Part of a small language model's weights.
Size: vocabulary 16112, 88.6M parameters.
Architecture: biases, attention and MLP in parallel.
MLP neurons of a small language model. Each row is named by its layer, matrix (down: output weights) and neuron, and shows model dimensions 256-447. Each number is 128 + 32 x the weight over its row's rms, rounded and kept within 0 to 255. Numbers have three digits each.
After each neuron's rows, "raises" lists the tokens whose logits its output raises most directly, leaving later layers aside.

L6.down1247:127145121114136138129147075108135115112104089142136120156087125112113145114046162123144106112215096127087182073131174107174148155204078113122112132132120110087118083133131119137139135141124118120181173093178178071138133116124143177199151068147151099086156112151152173211160174116091136120101127140127111093162081136149098196055089173152103127062089110151167126126165144105132172052107085056064148149086124131141122132105138102054102151109108183154065174118128113139201126131111091157077169116138139038101192150167183075087087105125150149106164134101117148135167110120152121172
raises: " von", " Friedrich", "ß", " Deuts", " Brand"

L6.down572:123176103111138193105115134125135048140115154149142081085118077149112128135188132064180097151161113131231157080144095103098138125119122123104101147126116083126122190155159176151134141121155135136087154091004116122140105164082106160080094153116169084136124149145126124118133178110165121182115137120146108075096140135149142144095172167114136148117110149137133181117149129151164111084074181194150148118131114171061139169142113102151052117145119151077113140116067113135126118113153143098143087088123071155128128126070147138130095152145066152088149131098088118151100130125054163132
raises: " headquarters", " space", " seat", " population", " offices"

L6.down2473:152149124100074106096085121136136111114083109079143115130114115144180159118110129105109083169088161163125140133136111121080095115167132140122125170144172079206080179094135175119160080067150090151106099146133170134102113160175103112155082111154121148161086110084180103126101148109099087090121143097073075181110114129158132142100075154075133104132162143153124114113108121084154060104103174095145173158152107217142186095144088118157156155123069161156190080129169107118110152146059157125067156144120074082132101210129131127083165134140117168114149164148124188169116163087100155121
raises: "ances", "esc", "ance", "cl", "eland"

L6.down1496:136177127133105089141131199127156129126137130145100107106177136093147116154146086148170107092119066113141094137149128140132120111117152087162185139142073132142123103139119161125110127183148199093169131160142087080064167104118063159153094039155175070152094146161142138073125120129181163158156168169177192150087092167145116158152219120144124064145104190115140102127119107119149132149125116166132108092078120118071079145164077144089147158084092144135160142132144059180156112120085142173115171151108145130154143111100090116099164154160153097161096116154121120196084088075158113107
raises: " series", " character", " fictional", "agonist", " novel"

L6.down1453:115118081125127123152173153133122084165183122140138142134102104193159113125116172078062166089117088093143163163170132084094120135098138184103170153148142121128193120088094087155144108108059056145108113180160121138158100194144143099137123124113189141117123153097115122091108104125113099150200148166147065118140119164130126141075153129125119178083102079164134180148176137112143128125133142157085175130118098124163110130124122149144114137109130155158133120150172193137125141147147126114131117170135069134169129120159115176135161115156148155170145140092131111099065148136126160060
raises: "or", "inger", "illa", "Species", "ora"

L6.down294:133175090124130174127139138109171107118118121123135092105163130122115099096115156159113199154083101135070136138101082065119146138148107108199139125110089098134134121162116182105164062156157053123166152120056103066125137047155135137111116116065103112136153174132134141135094154151132121112116155128159125185122177081146131111117071145079146108168173122141131183075141130156080174126123139040111139100080106151210120132094131127143124125074129157142166141121136177107134113108140161092104096148156173125152104122128159132156085181159134204132103118130128114132128150108129130144
raises: " learning", " school", " friends", " married", " studies"

L6.down2655:182169164118142117126161169102086079106137124125150112134150143088123121137086148089119134173120126118074140143140108096160183118159097109125112075094082116169107109065151079129119131124095117102170151099200152161110146173099168189119152100089087136116101156153092050144100170128121140149152162122105098131111142084123112158103062103148127103127155147120100077155138094178153094080128149102165129145112148125100144164132062148168142130136132075100149105176153151082105104117122151123180085103128097089152090169132114175148150144146163154158111133100092168108168172103147046148
raises: "etch", "oster", "ada", "per", "a"

L6.down2287:077160115156066060179090141157154172128104143166088157158137177159132222085147137150151143116105078124095172109094104119144130114107176094113114179161082127131090158129067131112131072151145106162152078149194058122180079093096140097162123070115155161220149138127180167133153146112099121121122138091105153137084094096153156120155081145199124147126126133123122113164099114103100091127112174121153096123100106158102127114106193162098144167085113061132122165127116077202128158122107122175124147116107127164132129147074159133144141117105135097150165086164121114153110162119087167074
raises: "ices", "iz", "ice", "ised", "izes"

L6.down3005:120120099134089125100060134142136157085112132098110161195167142109080129097111089049076124114137104160098095149162036098142159132086155174170141104169137100166142113079096134131094111130147101113146175114100118154149069148146139138159146104102174105108085154129120109118180152160087106145135106092129146155155161149119048110078152139070105127124090205137179063192186124105116135096142096089124147043135156122115102154107148125140124126120141200118131131081137119119101179070156128148076077043111131154136117126124127092070110158102167193116132180101208126152117087121161096163
raises: " winning", " runner", " champion", " races", " victor"

L6.down846:124157145098151162109111151113130090164157182162131115143172111139162089160108170105148075142068143147176098167209151094160136119135133119157130102147142104060146120122135187116162106147141126085086151125137112118147118152138095142082224077143104183088111104134138117137147125173076133074113109076182067090157127192114162125111134122144113184213166150125148111099172159134169123106080174119134143135166168107148092125132149146139129127078107118087112133124080119065136160070123097125168120112088138177105119132102143126176107112155132099147112164146123163149187191109174098140
raises: " south", " north", " east", " west", " South"

L6.down1991:129172071103102106091106085120137134192139187115143104105189132123120141198125133173125146108166186146116149134133183128102163135128168106062100191164161082120166138128091195115082128168147120193127121092033103199122035147124107112145126127100138131115124095109152123102174128142159079145193116114162110069109129139108121111158123129145182137174110093119148129157113095138148147091184190102118132128158109093108141112129073156136120096100106147146148074179100137105134153149139107152148092133128184113130134158051178167139146055173104102105136137068160111178156211143139143083
raises: " again", " with", " directly", " successfully", " effectively"

L6.down482:139119138105178118113138073089130148140114104081120161159125146154144123103144104136134160150129090095146181064100114126125107096159122108112091141131117144126172049132117083141168135102131085094139109151190179091118132110137174096178074142137133117100132161156088075090120200178158175060095113216080140155153160108137087146090185076151136133106140125125163138153136145162106109118125162105114140098154119052143106106135098075141129091118110133122161115165078107121127138096156160179158101088098111107133133165154188101132088183099179156112104097104140120124174130175170127166
raises: "le", "rien", "lect", "ric", "rug"

L6.down1689:097171162113167139112097184119117159136139127144110142132148154119117128102148051205094147140178137106084165173136124096165116114132128143128158095136134125125138145157109232148161152138108063141179089116114140119147139133149121124089170135116118143124087136132160167138106104086119104118122144138157153118080172144113120142148157121145128165173118100114119145130105070119125159160182091134093107150082092081113083130148118116137131145116091104151195139147121114142096142150124121091133027104141103126148124109155105147120099124160165063103114142132095097151131121097152135107
raises: "000", " million", " billion", " do", " additional"